Part of a small language model's weights.
Size: width 256, 4 heads of 64 (2 for keys and values), vocabulary 8192, 17.2M parameters.
Architecture: no biases in attention or MLP, untied embeddings.
Training: a variant of Adam for these matrices, 700M tokens, 10685 steps.
MLP neurons of a small language model. Each row is named by its layer, matrix (up: input weights) and neuron, and shows model dimensions 96-191. Each number is 500 + 25 x the weight over its row's rms, rounded and kept within 0 to 999. Numbers have three digits each.
Before each neuron's rows, "fires on" lists the tokens most often at its 100 highest values on Wikipedia text that the model never trained on; "fires in" lists the words (lower case) most often at its 100 highest values on Wikipedia text that the model never trained on.

fires on: " at", " of", " all"
fires in: "at", "of", "all"
L11.up449:473473504510498487514488445529508500484527536479454504496501526485496535481506456518484482483516505513523513542507515496493502478494479489488500476510494467478467520556472500445552507505517491487510497547499514491520482497492507503492539463516494490540502522504477542552539479485544538469

fires on: " South", " North", " south", " East", " east"
fires in: "south", "north", "east", "west", "king"
L3.up599:538505486504415478478556493495496509504531527480516517483494511482479515480534528493512504480495489499478492503497534460476501512521495516525481505536482565513501524509488528488514437450539482484491497478579507509509525500527486523517524486503503504524488490489473519498475510535478476531

fires on: " the", " a", " This", "year", " this", " his"
fires in: "the", "this", "a", "year", "his", "s"
L13.up1007:465517490469500442517477484498475504528500514503483490463546548480480496538546483465480528474496520550541516538515517514513469558499460539511528507499503486489494495495493506483489475464496491512496543485537517495524514506474441526510506511460485501532509525510473459473502511515510566504

fires on: " that", " which", " population", " what", " it"
fires in: "that", "which", "population", "what", "it"
L9.up854:476502494496556508548494489522494502546513530522485503532521508471499509476460508518487488508509461516481474527507497475543506489525505515511525514529510484500481472482535521548484518518462500519487530530449492499521432554512476485486493475473493540557527489500483487517513484542523473476

fires on: " film", " Film", " films", " Episode", " episodes", " episode"
fires in: "film", "episode", "films", "episodes", "filmography"
L2.up460:495522482496508518508505486481488454512520544494499504468486529437522521484516515503509490511487505524526473511552497455495522519470506533480440504446492456488531547533494506478495502499496506542487526494509449491485458521519531532474507512509490511517540487467469509484497521514487469483

fires on: " was", " were", " be", " is", " are", " being"
fires in: "was", "were", "be", "is", "are", "being"
L15.up645:508485541472465532523496485520512457447448544495493510511536472492476506477508468520503560464494489496463509564493514500499502500496460530470504508562479428542512483553486497542470464508505527490571519507506506491496505524491496520517479528446494507500458508518513529513490504543559511493

fires on: " began", " did", " started", " published", " continued", " came"
fires in: "began", "did", "started", "published", "continued", "came"
L3.up369:555512473501519516446546455487480493537513540521497468471531492494487465493519497489520466478483472512505492484511502487521575500527529487485534479497510497509475490487477496538507444465458500493495500510524499447481452512488466508501520501571480508477550537518486537513523493496527506528

fires on: " took", " take", " taking", " put", " takes"
fires in: "took", "take", "taking", "takes", "put", "came"
L2.up45:537504446517511457482487487483496539529458488491516424517521496485514567457491499490498483532481487494514493535516485467497519510518491517507486526495486479529523533503516503495507515475536515505500518510515555494502480478539505520507440483524483513545510492529466522452514494547512508494

fires on: " which", " that", " Website"
fires in: "which", "that", "website"
L7.up335:476494479524525505507499534501497563535535509468441564484530468520471541465503501510486524509493515487524487498515504477465533532481521491515510532511465497473530510488517515497494454535468541530520514530510453487473487527518487520505500507433506530530507505451458484517500516496495524519

fires on: " would", " of", " to", " for", " spent", " not"
fires in: "would", "of", "to", "for", "spent", "not"
L11.up239:465501502499501506505513501527502516478512532461499465452517520508481445522520522483496512516494481518479513518513503491507505527491489500509476530538458521541494538488526533491477497485489495508526503519463492480512462500524486488519448515509506515524465478524528487469500536530519528455

fires on: " to", " help", " named"
fires in: "to", "help", "named"
L7.up799:541432482514475498495487490521472539497545472508499473511510507509506472492543447486493446470525509508467480492517472441460455490495521493506482471484496520564548498469538507479529508502510504504521534535493512482467495483472519560498487473487462530503498526519456510497470469526479505493

fires on: " New", " of", "N", " Jer", " Ga", " Mc"
fires in: "new", "of", "n"
L3.up805:471519492480528499479505471482492472501507530523488501445540479462474479500464527474505459514493468527526562548512511460485539522485532510501497505467529500521517508489500496521495528503513523504524552494527525503520481559477421486514500462536518473482528488535481479501533526523472485533

fires on: " In", " in", " to", "to", "In", " and"
fires in: "in", "to", "and"
L11.up1000:514495469529520456513519447555506464516480509461516502483498559497463454524512475518551531499507524532496521510501491517492502517469495491496499502464530486495500478504514531499528531485473490495522529529515525486544515506476526495501463491520467461455518547491487501530501495520518509493

fires on: " of", "Sh", "sh", "under"
fires in: "of", "maharashtra", "shabaab", "saunders"
L3.up853:495480488498497473469477480478492497506548492460507508501544510514509496482471469511501484508503463492512503544519496451491559518503487522520493515509493457480490520516489547517488529458525497501535496546518484495461459479541543456492494474507495500494500516477481458500533508549534494495

fires on: "E", " name", " use", " named", " ge", " land"
fires in: "e", "use", "name", "named", "land", "openmindprojects"
L2.up957:514457480464497516487529474554490484523480525488495480467530520498480534492528511493492482483504543475534490514507486458476484500503498483483484521514526511505507545463464515492523485456499513558527490547466491523475497490488497497447549517493476485480479528474444496461495490523505487504

fires on: " Film", " film", " Short", " movie", " Episode"
fires in: "film", "episode", "short", "label", "movies"
L2.up38:481484446485533474519503517492502511480509500497481518466494521494491486491503498517518509570525485519499479531501495486501505500500502505479480488464508458512490509516505500464544483495452479496509540519486480536506486521516540489507520496564526516496464484498445508493514486482502505459

fires on: " there", " There", "There", " Ross", " Abb"
fires in: "there", "abbasid", "ross"
L2.up431:501504484542508480517507494510470510527519544504465472476469508513526539483466540507544506507477524516501477510459499488519514498525517500506516530481485479494530573519468529474492504491479550515480496499500481478518494515556470495520527513506527534496505513455456509497484508516480471462

fires on: " of", " all", "en"
fires in: "of", "all", "between"
L9.up672:531480494486500469477484521469486497534520479494476492448523554504531516453497500514442529488496442524506474522523518483488499495492475557493441530479512496481449520521479482489525538476488504527528507510525511487521469528509487528486474473489552459504501497506499520520519535542487520519

fires on: " a", " A", " 1", " I", "A"
fires in: "a", "1"
L13.up745:478519459461511496458478516534460485514487526461497520501533520475499498471498508512481516485494522497528458465462510497500553519515501528492532525529488517528498479516475449516510454545522486500518531479476500486457511502499506478516519514504507485502501480507489504536513517534504531520

fires on: " he", " it", " they", " He", " It", " she"
fires in: "he", "it", "they", "she"
L2.up21:513485464480496499531496493498483515505474523483429528458548516489523513492460522487517495518514467567488520521513506503508513462530520482491521504515510524546526501506478510487552526557500508487467499513507482520502484504507488481515500486493505519487485530501497512513530490498515552471

fires on: " who", " which", " that"
fires in: "who", "which", "that"
L11.up198:495465471499528460517470497521469459520498488486478557509442480471491493491522446538481542507519460515493411537497504485501475517479535526514514512545517522536475534487510489496499498505479505522527523504493529492490511493499468529498498451499498520516509526495513462487525481537498498548

fires on: " as", " to", " into", " following"
fires in: "as", "to", "into", "following"
L7.up924:493465440498432488532539498527515494496515484521465525506514503494480493474514504493542535450475488525511528485471508511487499483539512477463483520461575483544517520488465490477490482500506505512515499517492523482471487490477515512498523499540518516501447502514434467484489537510537499479

fires on: " South", " West", " North", " br", " East"
fires in: "south", "west", "east", "north"
L2.up721:529477492485466479516540507481495509508517488521501517482538500455549501452461531480534522474498491533477511487521550528503501496491517525478519517500510490495488512529542565524512490481513504541529482491519497493495512529519498490507508486544498506538499488506518514483477503520510524513

fires on: "s", " his", "pl", " her"
fires in: "s", "his", "her"
L9.up710:465497527526512509451510509492509484515522512483477457487523514526437493462466477518531548523501483504506522506531546466470508521497537526468492497498534526520498519504472550524541472527485504524505501457478497509489468518518465539500544478495470512484496502529533474513508488492519545547

fires on: " would", " can", " to", " may", " could", " will"
fires in: "would", "can", "to", "could", "may", "will"
L15.up703:481502523506447503506487496572453513482477553512456504489540531484548494476524501482467497473499449539503514535535529557533506507501493517475483535512467487499471484501531506443495516537448496497541516480477475513496477542498479466471453525501508483460518494484484482540508529505523552496

fires on: " what", " of", " where", " when", " such", " which"
fires in: "what", "of", "when", "where", "such", "which"
L13.up483:513486486520498470470500488530472512489519469480504466488510527504487446485444518487484525480514456505484440541503479483490494527470471514490461511522497494482489474503460503514473492513545481507509490507518469477458462528511487530485515517535506486506496522507465449514470485513513500464

fires on: " of", " to", " pe", "ame", " ve", "ke"
fires in: "of", "to"
L7.up129:504455472506491517522506517513508521528456493486514535466493531507477490460479500519488525520509467543490529495511511473502499482459507520528505526468489506558483520509491498468475478468435489509556514490496473504536500493498496439498504489511484516462515479534520536493483548509474503536

fires on: " of", " in", " North", "17", " same"
fires in: "of", "in", "north", "same"
L11.up893:515500492458518486474521496496464521502547515497477527493505505483485503496530463497496500484501431529547491533495543499456483492488481523492459493513518448561499507479460507482512470521509509519500509518525496509491457516466468494492494444480503547445493484522513444483488562516481508492

fires on: " both", " either", " none", " Sk", " ten"
fires in: "both", "two", "either", "none", "three", "four"
L2.up118:485454506506482491529471481500500481526553497503498512490509540503457517487441484517519506471509496507456491496523517529455488484517524528463494523476474464514536520535468545476486500490446468487482494545518513503448548498502518515498477494470526497509484551523456506482511543503486486462

fires on: "s", " her", " his", " Her"
fires in: "s", "her", "his"
L14.up860:478532475493527521456462503482499476479524486486485506474535508509501490492520488522482512553526511551547473546517530491470524528477468499480491558490547532526495526508472475503525506511506499501466527505534493456469494577520529520530518521484519515505463553527499496499498505493498507486

fires on: " a", " the", " in", " his", " made"
fires in: "a", "the", "in", "his", "made"
L13.up857:533512482527478496497488484495460492502468514508500481468589552498543495455537512492513527501496478507507507522508499482491493464525491511513490510464458457512524493572489510511513504536510529485550530488544503474519531518516443545526517509484460517491538506525525493505487550490516514457

fires on: " October", " July", " September", " August", " February", " April"
fires in: "october", "on", "july", "september", "february", "august"
L14.up349:529467496547448521476526458517494502538489551457478513453497481462491530479506481507490509492472498543525497463503489497492489498537508535456524569514512504494520528508505518480493537491538540511483497531510484456527453532505501498511489509493490534497556543475492525493502536523484511459

fires on: " for", " For", "p", " of", " at", " in"
fires in: "for", "of", "typic", "in"
L11.up499:490503471521531517451508508477489527547534475547476467494549527478510482447477463532526506472517462502502475543489531523472514525519501502509469546498465531514539538515479494484517490507464481518526514512482464482485498496541489474476510512476483499508483480512457493527522481502546527540

fires on: " of", "he", "ho", "ude", "ko", "oe"
fires in: "of", "yunho", "mankombu", "beersheba"
L7.up603:489465488499477520497457490539499496527468516442456482487487484503465518486491523514459535465501465495532480518555522504484530526515477558518523444534535506512558531512514495479506522521446491497515507522563528507534482539555501510519491456509493484465494504491501478515514496511509498522

fires on: " in", " at", " the", " from"
fires in: "in", "at", "the", "from"
L11.up710:473482512499516525481520468496528503505491499521426455489538520511479523486530508523483467542518477548560486522526535507463553534495503487482518486496500522519505521493502496476519494531502523496563497512455489495464490527513528520474501507535497561476506496473504513475493524483526523468

fires on: " DF", " MF", " Her", " FW", " 19th", " 20th"
fires in: "mf", "df", "fw", "19th", "20th", "her"
L3.up542:452519490495494501510503504461505460529539475526518475454543492486496493494497468471530546503494497495483462522518526468491477468526518528510525551532501487502484521506485473452514495466523490517471503519550492455460481524532501533522475468538468514511514527460496471498524507524488522498

fires on: " to", " would", " not", " and"
fires in: "to", "would", "not", "and"
L11.up611:526517471475522490525565494528507516524437539537478464509474523502499520524490492491548462506517528541530531504510487520430489510520525505531479473496489452527513507531464482516480519488487522520500514509533498486498479485519481524502441484484502530504531537492495510488491476513527513494

fires on: " that", " which", " m", " player"
fires in: "that", "which", "m", "player"
L9.up835:514515498515503507488509493508461546527485473502510525465499474490485515510481515537506503488504467479494482512525501483526504484489536497515518508485475533535483495511466505536486468509457518495533559527526471466465456524476471523458424458524484526519523536482482494518507498480494511514

fires on: " in", " of", " fall", " river", " east", " coast"
fires in: "in", "of", "river", "east", "fall", "coast"
L9.up322:520510508504516438460532482512506486515540516531519499458524531486518497476516509455544509515483467468550503504515532473471498502494549516502478519528490548493497517524491489487505466498525487505526470531532518475475524516500480473499486497507509560466501504524473516484538514506499511505

fires on: " was", " is", "s", " not"
fires in: "was", "is", "also", "not"
L14.up226:526518507512521459477472508539494468536473535527470434519542508510513456504515482526510527532496498487515494487507527497508519504479467517432495510508510484489510514492446485501485488490516523501496527526481486502504460531486495513437514532528505492515527494436488492506485502527528535503

fires on: " to", " was", " by", "no", " is", "re"
fires in: "to", "was", "by", "is", "andre"
L13.up491:507508535538515500457489474515537498523497539514519472497513499456536503464519507508486511538454543554521437511505511499496532528501486477496470528490428524508504476471473522464482485482457528509509514470489474529483509507468468488493540460514473489461498471503513492464443523508497502456

fires on: " power", " take", " took", " State", " total", " committee"
fires in: "take", "power", "took", "state", "total", "committee"
L2.up591:531492480494491492451500480503527567542505503502491529512473519507503486486482499553517510479490492476561513484503489482520525528526499538479449500494484504522535504469501512504475464483506529530520483494482518471506476496504480512488492483487480511525520515505476507479512493499559501505

fires on: " had", " took", "72"
fires in: "had", "took"
L3.up706:531479495490540480453502490510493537498520517491481467513492530469547508493485532541494514468478487493490493506514512532484531553592517470525516521494514502504495507508493501495461494535497454505505523527497538488483499466508510528477448488479506512511515526545488542520510463517546524476

fires on: " 1", "1", " 2"
fires in: "1", "2"
L11.up437:513500518500495499484506474510486503496530529533447507500504488467481533477492476501546524505510519536463530552530477520473567490505524541502485471531463499519551519495466553502477527480494489528478550508467460456495486485506442514477507523517493521519528497459513530517468505573541507517

fires on: " 1", " II", "2", " 2", "1"
fires in: "1", "ii", "2", "iii"
L7.up148:488470485511470488484563477510463494489497492510491485506487459458456520539515515512495482508522502503525510522505496491503512442519507510478511527565536509536524515477508557466508487500511491504454518538490480463501524478482418549452521516529511499491518509481447544500550515491531480496

fires on: "s", "re", "t", " by", " was", " been"
fires in: "s", "by", "was", "re", "were", "been"
L9.up880:527467495502511517448471476531544474516478473524500492502476542457497510492505529513553500486469513496511508510493498491519503477517498530461485485537468478490449504539455495469535436473479484501547496494532546466470460546467466482484521494529501543475500502440542527507494492520489508475

fires on: " of", " over"
fires in: "of", "over"
L9.up904:535499479490523502476495510519458412537487503508562513500528524494480484463495513509512516511509536527532532482518511513501512524487493481509487498520518534471539517511486511545506473507502539498503512479529484510513486506487450486504493533488489509493502467507467468475577503487509496498

fires on: " who", " as", " because", " but", " while"
fires in: "who", "as", "because", "but", "while"
L15.up526:546485477521506489521514488518494536505460534484488500495516494521526485494501473497518479455471466519479498466559523467502481535482518519490465514556486490522514517514475512518530471510503532509490499532467483512488471482454485517439507473493565484477510474522490497499479467493493541532

fires on: " 0", " said", " stated", " began", " continued", " felt"
fires in: "said", "stated", "0", "began", "continued", "felt"
L3.up755:533500494508515511506481516494434502500504484495513490470495461488483528475520521496456446465508498518542464519585505488487547499513507484457526470496478513514547478480509516505511476515495542518531530510505519482427487514468512505506508460503522528512509466500466547495543503497512537441

fires on: " of", " at", " called", "d"
fires in: "of", "at", "called", "rated"
L15.up108:485492477498449489493492501521535513470510520497478494503516532498521512446499459513516479452521450512487477489517522498521493502492508490476469514510504479529501530506485522510545476514524509523528494539483499494485435505484509519449491467505476475528473486494470460507433487503510505490

fires on: " the", "s", " that", " of", " each"
fires in: "the", "that", "s", "of", "each"
L9.up68:478527519500519470502473505488454501523527480498472555479557471463485521415483493494478476521521509540521535504551532474483490480488533532486463484531531491516515512504516509460519465489548461496499519519535517479488503499454494512495484514498483507527498543503514476498499460503516536504

fires on: " 6", " 3", " 7", " 4", " 5"
fires in: "6", "3", "7", "4", "5", "1"
L11.up440:454518541546488507493531485537528523502473545495526456504540522525518498486481484502529523499487479490518469528508492490533556504505499491445478527513527447498551499487491494468500514495558497514443527499497421486488518534496498521508533471491449482531514462489525510489487487530539539494

fires on: " to", " of", " only", " approximately", " about", " least"
fires in: "to", "of", "only", "approximately", "about"
L11.up870:493456510511518504462512477514543515524513507511468531481514518478485543440528500477534461483490507481516524495515516499499467491467519561471466470521473529516519501464513483503500530505520491488497498548519531506541499518528512500467525503508474530517532520457458510510505477547520511491

fires on: " with", " With", " of"
fires in: "with", "of"
L15.up789:524473480510488507482489476540537484466515491505528506493507527500507521457545467481507487505549457539507487480464498471482477529490488515481510498511480521488484581562512534499566520477478506486517512475525485490514494481494478511460513501530523492467505501483479452489478510462514511542

fires on: "10", "8", "7", "5", "9", "6"
fires in: "5", "7", "8", "6", "10", "9"
L2.up558:518485528541476505501514506515484477514539536477511500474491504483516526500472515527505529471496532525503497534512517495474475505465514502458482470474504498524491503522515503469524495464524493511488542570545520510481497517536470523458492498513479505502492513530456544475498501498509518490

fires on: " at", " Dr", " from"
fires in: "at", "from"
L14.up915:473467491503471527475538474488514478483466444487471484497511502462491483479507436533502473497491494491528505532498497495471494492522502491483453479498499511519476564494439486479539446503472532498517485497522498497459495541502526476493488490478514530487527552459469545477478513472511511498

fires on: " of", " an", " with", " American", "tic", " who"
fires in: "of", "an", "with", "american", "romantic", "who"
L9.up513:476507532536491509454493516471513438492556509499532480547521505459523528456521505515516513498529514546491477552483542523506510512478518488487507497521515508508577515482490507543485469538512519516482541475529491494444457530516474490479495471503536535469516479535501466473491495514477500506

fires on: " it", " cl", " D"
fires in: "it"
L2.up937:499471499496498477535464493462508486510476552535526494514536509489539491492506520503465512497487507515509512510483494524496507500470472484451500491466498458541478538499478528469504515524496493515491523523492473489476496525526529496482487491496501465539499540480480508543483503475514473438

fires on: " is", " was", " had", " has"
fires in: "is", "was", "had", "has"
L14.up180:504514477525515457492500480563462531495490488503506473519505493490512475469590456487522477529509497512503504502506506495530488503543466496480509514513531466499505520502467488480519562505476510493487524499495491482526493493479524499461501535508497535518532497496476507488483494511552519534

fires on: " as", " because", " being", " those", "em"
fires in: "as", "because", "being", "those", "all"
L11.up231:559469518465468487489507502511512526479495473515512532481502504510533505507460486501510484461508500510494468531541486490537491495520499513482471515517551515471505512536485502461470509505485498500482493573511572501463481481476478512456516457448478503519484500496507465519507502500513519548

fires on: " as", " There", "jo"
fires in: "as", "there"
L11.up107:496519503511503509522507488566496529505507531500502514465520488518483490453483537498527499479474539539524504522505500470498513539512510511479498517517527482489534521495462501473523503494502545514490544542499493514495475472522489549493520513511465547540532471473472499511479512504546495498

fires on: " and", " to"
fires in: "and", "to"
L9.up881:502472452498538468491489485521516454520480526434533493499525517461468492504517485477546494510486570531522519505509490523501520507519445507523488523510520495511470514460484482515565496510509490473533523471483525487498470493493485508470468507498484490533514533480445502538471512491519474556

fires on: " to", " of", " with"
fires in: "to", "of", "with"
L7.up268:521502493528494480561488531504460532542468530509520517503511543468526520459536461472508494485511502474544449529551555482490490516479523493479471517518506517523461472510510482479515473502447504493477499488522501506520485493516503475478467502523512547488504482526462509436493532487469493482

fires on: " is", " to", " may", "na"
fires in: "is", "to", "may"
L2.up320:520526510489522491518506493511496476564473514449479494510521456498561458487483518528498482501486476493513469532505537491477505465467513529496485503546488512512475500503490516441508530459477533513496531510543437520499490471512462537464522493478433508469501510472479511463472493481520494521

fires on: " of", " among"
fires in: "of", "among"
L7.up537:507501444454478527475502518525481502541504491540531442477481480498492459490504485520553512457516497474468496522487479504500511496484516501501519525540548479503461508472489503518475522502503468489544507530507473459530491489530491489474511456526500521506478577468463467462480505521506522500

fires on: " that", " of"
fires in: "that", "of"
L11.up608:479492451490493479544478478498512534499546479495466487503520515496491510453519490483470474512509498528508528529502488504498506494483546511453472541525537483473524523547490522446508524491485477499525499524495506413491508492512499478446472477550449496475507532516493472523516497500536474524

fires on: " The", " that", " ren", " Up"
fires in: "the", "that", "it"
L7.up886:490453476531526486554449503490476495478482543533483521468549506470464526507482478510476495472448486569530523485492528478502459506515484501500522509528474478508545506503493513482503473525486484503546516520508500484451517565521477482500480457475471518497483529540448536503508498490498513549

fires on: " to", " could", " would", " had", " either"
fires in: "to", "could", "would", "had", "either"
L7.up760:469471538515540495486514488495485497497521528485510486484498523487490490491529483534533521499482499506513502490529486447454513543500493506467505512515518467472488511494480491457463512461525510503519517589496483486476403516501476511479466498502492547481520483520529456533497510490570533520

fires on: " 12", "7", " 9", "6", "4", "w"
fires in: "7", "12", "6", "9", "4", "5"
L3.up29:482506486565487491461511499505511548518526522486488495516504520505489476470483489516515520499502458524498466506513491493472517504496516474491477544474497506502510478543510539518504528447513493513506526551482473479486540477525496492491519455503493467481540513538504544519506504547535516519

fires on: " and", " as", " included", " from", " to"
fires in: "and", "as", "included", "from", "to"
L11.up160:534460482487515498448508488539484514490452512538499499474479512498445471504502471537550476443453497548483504528561497533510538533487533464500493515511457519517526507507483564501527504523488478501512498510541466482496475497500476525458504483523502442505465522452433463496466469508494501502

fires on: " August", " June", " July", " October", " December", " April"
fires in: "june", "august", "july", "october", "december"
L14.up936:499465502503481508480520494511495480588495543485506453460505518504509453484480472476496509461489485522523441493513497498513501498515529502477507494501453510513521508465509483472523534469505485499453517494518459502520502529512509520514562511498520513497482528491516513529520488494541511491

fires on: " it", " She", " It", "There", " There"
fires in: "it", "she", "there"
L3.up864:494464476497514449532519491521473514507464508438455502499510473475482536491476560487497504514459521534512485537509507496497503499533468495499569508521548505558515515474460474482486503531495528494473537510479485509512443520506485500472531518499511491473473516532505486501557514498499514499

fires on: " of", " during", " During", "During"
fires in: "during", "of"
L13.up599:510491439547505502498478502514505433484507518469469511479490478526482467465539464459505507460555478514545517507462506486454502480521478508460520507502497466492518512478504520501543511450473489482541514483495478509509495500475477472473520517498506505478494451502482488529485482498508496488

fires on: " is", " are", " was", "s", " could"
fires in: "is", "are", "was", "could", "s"
L7.up39:489480479530454520476533462561498518473494535495487522527476509433492547504481480517508555492524491530506482552486506510522503471525497517485476501504494468490488496587473502442513505496495507466538505527500457487528496511538519489495529518525438546530500466486527511518512510498518508486

fires on: " 1", "2", " 2", "1", " 3"
fires in: "1", "2", "3", "2a"
L15.up764:496463506516535495472504528488498498511515483510486538511487479482525488481484480517542495477531519521518495521498493542496536447470497511483528500494497509501539506484507483468512499514502486523494532490490512528491470525478450509451525550491485519553446493505509527533478556539513591543